From a checkpoint of a small transformer trained on Wikipedia.
Size: 2 heads of 96, MLP 768 tanh GELU, 7.02M parameters.
Training: a variant of Adam for these matrices, 335M tokens, 5378 steps.
MLP neurons of a small language model. Each row is named by its layer, matrix (up: input weights) and neuron, and shows model dimensions 80-175. Each number is 50 + 10 x the weight over its row's rms, rounded and kept within 0 to 99.
After each neuron's rows, "fires after" lists the tokens most often just before its 100 highest values on Wikipedia text that the model never trained on.

L10.up666:68 40 58 41 59 62 51 65 46 48 64 47 55 54 53 41 44 46 51 38 50 21 39 57 31 43 54 44 48 45 36 61 52 28 57 64 57 44 60 48 28 73 29 68 52 55 54 40 61 76 50 58 44 49 51 56 39 52 50 50 58 52 46 60 41 39 30 51 48 63 54 54 46 52 59 51 57 61 49 45 45 55 70 53 60 71 48 41 64 57 65 42 53 48 53 51
fires after: "ar", "or", "w", "ou", "ear"

L8.up196:61 57 40 56 33 61 50 32 55 43 45 45 55 62 49 57 45 54 60 54 48 59 54 43 35 32 53 37 56 54 33 26 41 50 44 50 55 61 33 51 48 61 59 46 51 56 39 62 57 44 54 50 34 43 59 60 41 37 36 40 46 38 47 44 57 45 42 72 63 30 64 47 51 56 50 50 54 53 55 54 31 45 58 43 49 75 65 45 66 52 48 56 51 56 36 66
fires after: "f", "our", "c", "v", "er", "F"

L10.up634:30 48 52 53 54 65 56 57 38 64 58 50 42 67 22 50 58 40 64 40 73 36 54 57 47 33 43 55 61 62 29 57 48 45 56 40 38 52 52 51 57 43 63 59 47 54 35 39 56 50 35 55 40 48 47 69 59 46 45 34 46 45 44 50 44 46 43 55 44 47 56 44 65 43 80 50 42 38 29 42 41 50 37 29 49 52 44 45 67 63 39 33 47 62 53 41
fires after: "p", "P", "un", "ow", "ep", "In"

L10.up2:48 51 36 63 59 49 58 37 57 39 49 29 64 55 30 70 48 48 61 58 46 53 46 65 40 50 52 39 63 57 53 58 35 48 41 42 43 39 35 64 37 48 51 55 48 48 59 54 62 46 40 52 39 49 33 66 40 54 58 23 43 41 58 50 41 61 67 63 50 69 59 49 29 55 55 50 53 61 46 57 37 28 47 50 48 59 52 44 52 61 67 64 59 64 62 47
fires after: "e", "re", "f", "F", "ur", "qu"

L9.up572:62 50 44 49 57 56 55 58 58 47 63 45 57 41 51 36 51 33 75 50 63 35 48 41 29 44 39 60 54 50 48 35 62 47 58 37 65 48 60 46 30 47 52 52 51 51 50 63 54 51 58 42 48 38 57 61 47 43 39 37 56 73 48 22 53 58 45 61 53 54 44 36 46 59 47 54 59 56 49 71 40 50 41 36 53 63 55 39 55 48 39 44 47 48 28 59
fires after: "con", "is", "in", "t", "pro", "en"

L9.up324:44 47 40 64 40 69 57 41 60 54 55 33 51 51 45 47 43 42 53 68 57 53 56 53 58 47 52 37 64 51 47 60 34 53 62 52 59 60 47 45 56 57 57 48 45 31 35 38 51 45 38 45 40 47 34 64 53 57 47 61 49 43 35 41 29 37 55 61 58 50 57 53 49 69 50 42 47 41 24 36 44 52 58 45 52 50 60 44 58 80 38 44 68 60 56 55
fires after: "ev", "ex", "res", "e", "h", "re"

L10.up146:45 42 55 47 60 67 53 32 54 50 48 34 69 45 48 58 66 54 64 45 59 49 50 51 48 38 62 49 49 63 48 60 67 56 52 36 48 45 40 63 58 52 78 55 47 57 50 52 61 53 46 52 51 53 49 31 42 52 39 32 46 53 35 54 49 40 47 52 43 56 57 46 21 45 54 53 68 59 52 47 46 59 52 44 42 44 56 45 39 52 68 58 56 45 59 34
fires after: "B", "D", "R", "P", "F", "."

L7.up559:60 55 47 53 58 50 59 32 63 43 44 32 31 54 50 56 46 52 52 47 37 60 51 37 26 52 42 37 55 60 43 49 47 53 43 55 36 50 46 49 47 77 58 42 53 44 71 47 72 39 51 43 41 41 35 66 43 55 62 46 52 48 26 39 36 54 42 82 63 48 51 41 45 43 45 50 50 53 51 46 42 52 48 36 43 70 47 41 49 53 53 53 50 55 44 45
fires after: "f", "v", "c", "g", "V", "p"

L9.up373:53 54 57 51 63 56 43 50 56 52 68 37 59 54 67 61 38 40 65 56 68 60 32 48 70 60 44 63 53 53 61 39 50 64 62 46 45 62 50 37 55 63 56 67 56 57 51 68 44 26 47 71 54 45 42 49 56 52 51 51 44 40 46 52 13 41 51 44 55 46 50 56 43 57 67 35 59 51 34 49 43 52 41 61 60 56 55 40 39 40 53 68 49 52 48 39
fires after: "f", "ch", "ec", "cl", "s", "e"

L8.up42:45 52 46 53 50 64 62 38 49 41 45 58 44 54 48 37 44 44 46 62 59 58 53 53 32 40 51 24 68 62 30 43 74 45 49 37 39 40 55 45 51 66 53 38 33 42 56 40 49 39 59 48 40 37 54 68 31 43 47 29 43 49 48 44 52 60 43 62 54 55 64 47 60 47 51 45 48 41 47 32 35 37 68 53 39 58 45 48 54 48 66 61 39 63 29 51
fires after: "f", "th", "the ", "v", "l", "t"

L7.up353:62 56 50 49 43 40 49 40 46 55 49 51 58 55 43 58 39 53 71 60 49 43 41 38 52 63 67 39 60 76 41 52 56 40 45 46 43 52 39 44 46 63 76 51 48 53 67 65 60 53 38 44 30 45 43 35 57 57 39 23 42 55 35 33 38 40 68 54 46 50 64 48 33 50 51 64 52 59 55 44 55 40 66 58 45 52 35 49 56 56 62 56 52 51 55 57
fires after: "f", "F", "B", "eb"

L11.up376:64 45 55 53 30 65 51 56 60 49 45 55 39 56 49 68 32 52 50 54 52 47 53 48 35 34 48 57 47 61 51 58 50 68 55 49 41 51 55 52 49 46 57 73 41 44 40 44 56 34 35 45 56 39 63 54 45 48 40 62 43 46 48 46 52 49 42 54 58 46 59 18 62 58 67 58 41 46 36 60 52 52 60 46 27 54 72 47 71 69 56 41 43 46 58 47
fires after: "he ", "in", "e ", "on ", "In"

L11.up455:41 45 55 57 40 45 67 53 52 49 49 42 26 56 45 66 52 44 64 50 52 40 52 49 40 45 54 64 52 68 43 51 46 69 57 31 42 54 55 45 55 57 59 56 45 55 44 52 41 50 29 48 46 40 52 52 42 53 64 51 70 21 50 38 37 56 55 58 51 43 46 42 53 61 63 50 46 47 33 60 32 48 41 47 31 42 47 49 51 41 37 46 48 52 32 47
fires after: "P", "c", "p", "s"

L10.up604:32 49 33 51 54 38 58 72 50 38 45 52 44 41 22 49 70 38 44 60 53 38 53 60 35 47 47 33 45 54 57 50 50 46 52 59 46 63 55 49 50 43 59 54 60 58 47 57 46 51 47 41 55 29 46 61 58 47 44 58 48 60 52 56 40 38 41 66 64 62 38 45 46 51 59 60 44 50 34 51 32 50 63 25 44 70 48 46 47 37 54 70 58 50 38 57
fires after: "ch", "Ch", "in", "os", "M"

L11.up381:67 69 41 39 57 44 58 65 49 36 44 51 48 40 49 59 83 42 44 60 53 33 56 59 60 51 47 50 47 44 43 40 56 43 73 52 42 58 30 53 54 41 66 53 52 60 44 61 56 51 53 39 59 58 42 63 45 57 26 48 64 55 48 54 62 54 53 56 59 48 31 45 51 46 49 52 41 66 43 52 52 43 55 28 53 65 53 43 50 36 49 35 54 76 56 56
fires after: "ti", "In", "0", "ent", "con", "or"

L10.up236:42 47 53 57 58 47 54 48 56 49 52 35 62 46 57 68 56 48 67 55 54 55 54 58 50 39 66 61 59 54 57 42 58 54 49 71 42 56 36 51 60 56 65 49 30 55 46 62 55 32 42 50 52 51 43 67 45 37 37 41 42 62 45 32 48 33 44 41 63 31 62 44 50 56 66 44 49 59 49 52 32 46 62 46 49 68 62 50 63 50 51 55 53 64 47 51
fires after: "F", "f", ".", "w", "ev"

L8.up419:49 46 41 49 42 61 51 59 55 48 47 39 36 67 42 50 39 55 75 47 50 31 52 40 37 60 33 54 57 53 31 38 47 63 39 42 38 61 53 47 51 78 39 50 48 67 42 60 45 47 51 54 41 45 40 53 39 42 54 34 61 36 42 42 38 46 47 55 56 49 68 44 44 72 46 49 57 48 46 40 46 40 52 38 40 65 57 46 58 67 50 53 46 56 60 57
fires after: "in", "f", "c", "per", "u", ","

L10.up510:60 67 34 48 43 60 45 43 40 45 63 50 48 50 65 39 59 43 60 44 54 38 45 49 73 48 51 59 61 51 50 47 41 54 50 54 76 44 54 41 54 46 57 59 47 50 55 53 45 42 50 66 63 35 49 42 36 46 53 50 46 38 55 56 22 63 56 46 51 62 38 40 45 45 54 32 51 66 49 66 63 44 32 46 38 48 66 34 57 38 43 64 47 37 25 34
fires after: "e", "r", "s", "ri", "a", "c"

L10.up397:50 43 37 57 35 72 56 41 53 40 62 53 50 44 44 44 49 39 52 55 70 59 51 62 56 43 51 39 50 55 47 47 32 43 36 45 66 53 64 52 58 51 58 55 25 45 43 51 34 56 59 49 67 39 34 58 43 49 49 56 47 52 47 35 43 56 27 69 44 57 48 25 45 60 60 38 42 58 43 54 47 49 71 47 37 55 51 46 60 48 56 55 60 47 59 54
fires after: "e", "de", "er", "te", "re"

L10.up1:48 53 35 52 58 45 55 43 68 36 45 56 57 46 61 43 56 33 60 54 56 51 39 37 35 50 50 50 62 68 35 41 63 47 62 58 30 61 42 37 55 52 34 43 56 61 38 42 54 51 62 59 34 43 42 54 45 52 36 53 53 47 43 28 66 38 48 24 47 61 56 56 57 50 68 40 63 65 41 38 42 47 56 41 53 37 56 51 52 79 46 53 43 56 54 53
fires after: "wh", ", ", "bu", "Th", "and "

L11.up423:54 35 42 61 49 42 54 71 30 59 59 54 46 44 35 70 33 43 55 41 50 28 57 50 52 46 60 42 54 47 47 52 51 37 42 57 49 52 32 48 44 61 60 44 40 49 44 55 68 58 56 60 31 51 50 55 43 40 40 20 47 53 51 69 63 53 51 51 48 56 62 40 41 61 55 35 68 61 37 53 63 54 71 48 40 64 52 48 46 58 62 44 60 41 56 61
fires after: "ur", "ar", "ing", "ear", "est", "th"

L10.up299:48 57 52 63 39 76 55 62 51 37 59 35 42 37 26 65 46 51 61 39 56 50 38 55 38 58 45 65 55 58 29 56 63 66 50 47 42 52 51 57 54 39 52 66 57 37 53 62 52 32 46 51 57 50 44 65 50 59 30 51 35 54 48 54 59 43 58 30 59 53 64 38 58 52 68 45 43 38 40 44 36 51 59 40 49 23 73 46 50 66 41 40 53 58 54 37
fires after: "in", "In", "was ", "ed ", "at", "v"

L8.up2:57 58 54 68 47 81 50 49 40 49 51 52 40 65 41 51 56 63 51 63 58 49 52 40 47 52 39 38 60 50 43 46 44 42 39 39 57 43 51 48 42 69 40 67 40 64 50 45 80 48 52 53 41 49 43 52 56 35 37 45 47 37 43 47 44 73 49 71 45 44 69 42 42 70 46 44 47 44 55 47 53 51 53 38 49 70 67 39 52 59 44 46 49 57 35 59
fires after: "uc", "oc", "c", "v", "el", "t"

L5.up641:46 39 44 77 66 55 51 45 51 53 55 44 51 50 47 53 46 43 56 49 53 49 48 56 53 43 64 52 61 58 58 30 51 33 47 62 83 59 56 31 46 65 56 66 47 64 52 62 43 60 53 62 49 44 43 56 48 55 48 52 49 51 51 52 57 39 66 42 37 51 46 35 49 45 80 45 52 55 52 70 42 26 44 39 60 30 67 45 40 49 54 53 55 43 47 57
fires after: "H", "e", "r", "l", "st", "o"

L8.up122:41 42 46 55 56 38 54 44 43 32 39 67 44 53 42 43 31 44 76 45 46 46 45 39 39 62 53 55 65 68 42 60 51 48 56 58 49 54 51 44 54 55 46 56 52 47 49 38 46 44 49 69 29 41 51 39 45 49 52 51 46 54 39 47 36 34 40 46 56 44 64 43 44 51 61 40 47 54 47 48 25 64 49 47 48 34 54 42 53 58 62 62 55 55 60 28
fires after: "m", "|---|---", "wh", ", ", "cl", "p"

L10.up499:55 33 49 63 61 51 55 34 51 50 62 49 60 56 41 47 47 51 43 61 56 50 43 63 53 57 41 47 58 54 51 29 37 47 52 60 77 59 48 44 56 55 60 52 50 54 41 40 50 56 51 64 61 40 55 55 34 66 55 51 62 49 57 55 53 65 65 47 55 40 45 43 50 57 37 38 53 46 49 63 40 35 44 42 50 45 78 44 47 46 40 30 53 42 44 58
fires after: "o", "i", "ro", "si", "e", "ati"

L8.up600:41 38 50 44 37 41 51 61 45 55 58 60 52 54 32 57 58 49 50 63 50 51 43 49 41 52 57 40 57 50 44 64 48 52 56 54 61 59 56 57 62 25 51 38 46 64 52 37 36 56 52 55 59 42 52 62 50 61 44 52 35 40 56 59 47 67 41 57 52 52 39 41 31 44 44 70 46 57 29 56 24 55 59 52 52 61 50 50 36 23 53 59 46 49 60 36
fires after: "M", "m", "Ch", "T"

L9.up271:48 60 41 63 65 50 56 22 58 47 51 55 72 51 51 63 62 44 47 65 63 43 52 56 65 49 52 50 49 53 51 48 42 42 36 59 73 57 52 66 58 56 60 48 49 57 61 68 44 18 63 58 60 43 43 51 56 63 55 56 37 48 50 48 26 52 53 52 62 55 40 43 47 51 62 25 43 62 34 57 52 47 56 43 57 52 40 32 53 51 57 49 53 39 50 47
fires after: "e", "f", "Ch", "le", "ch", "th"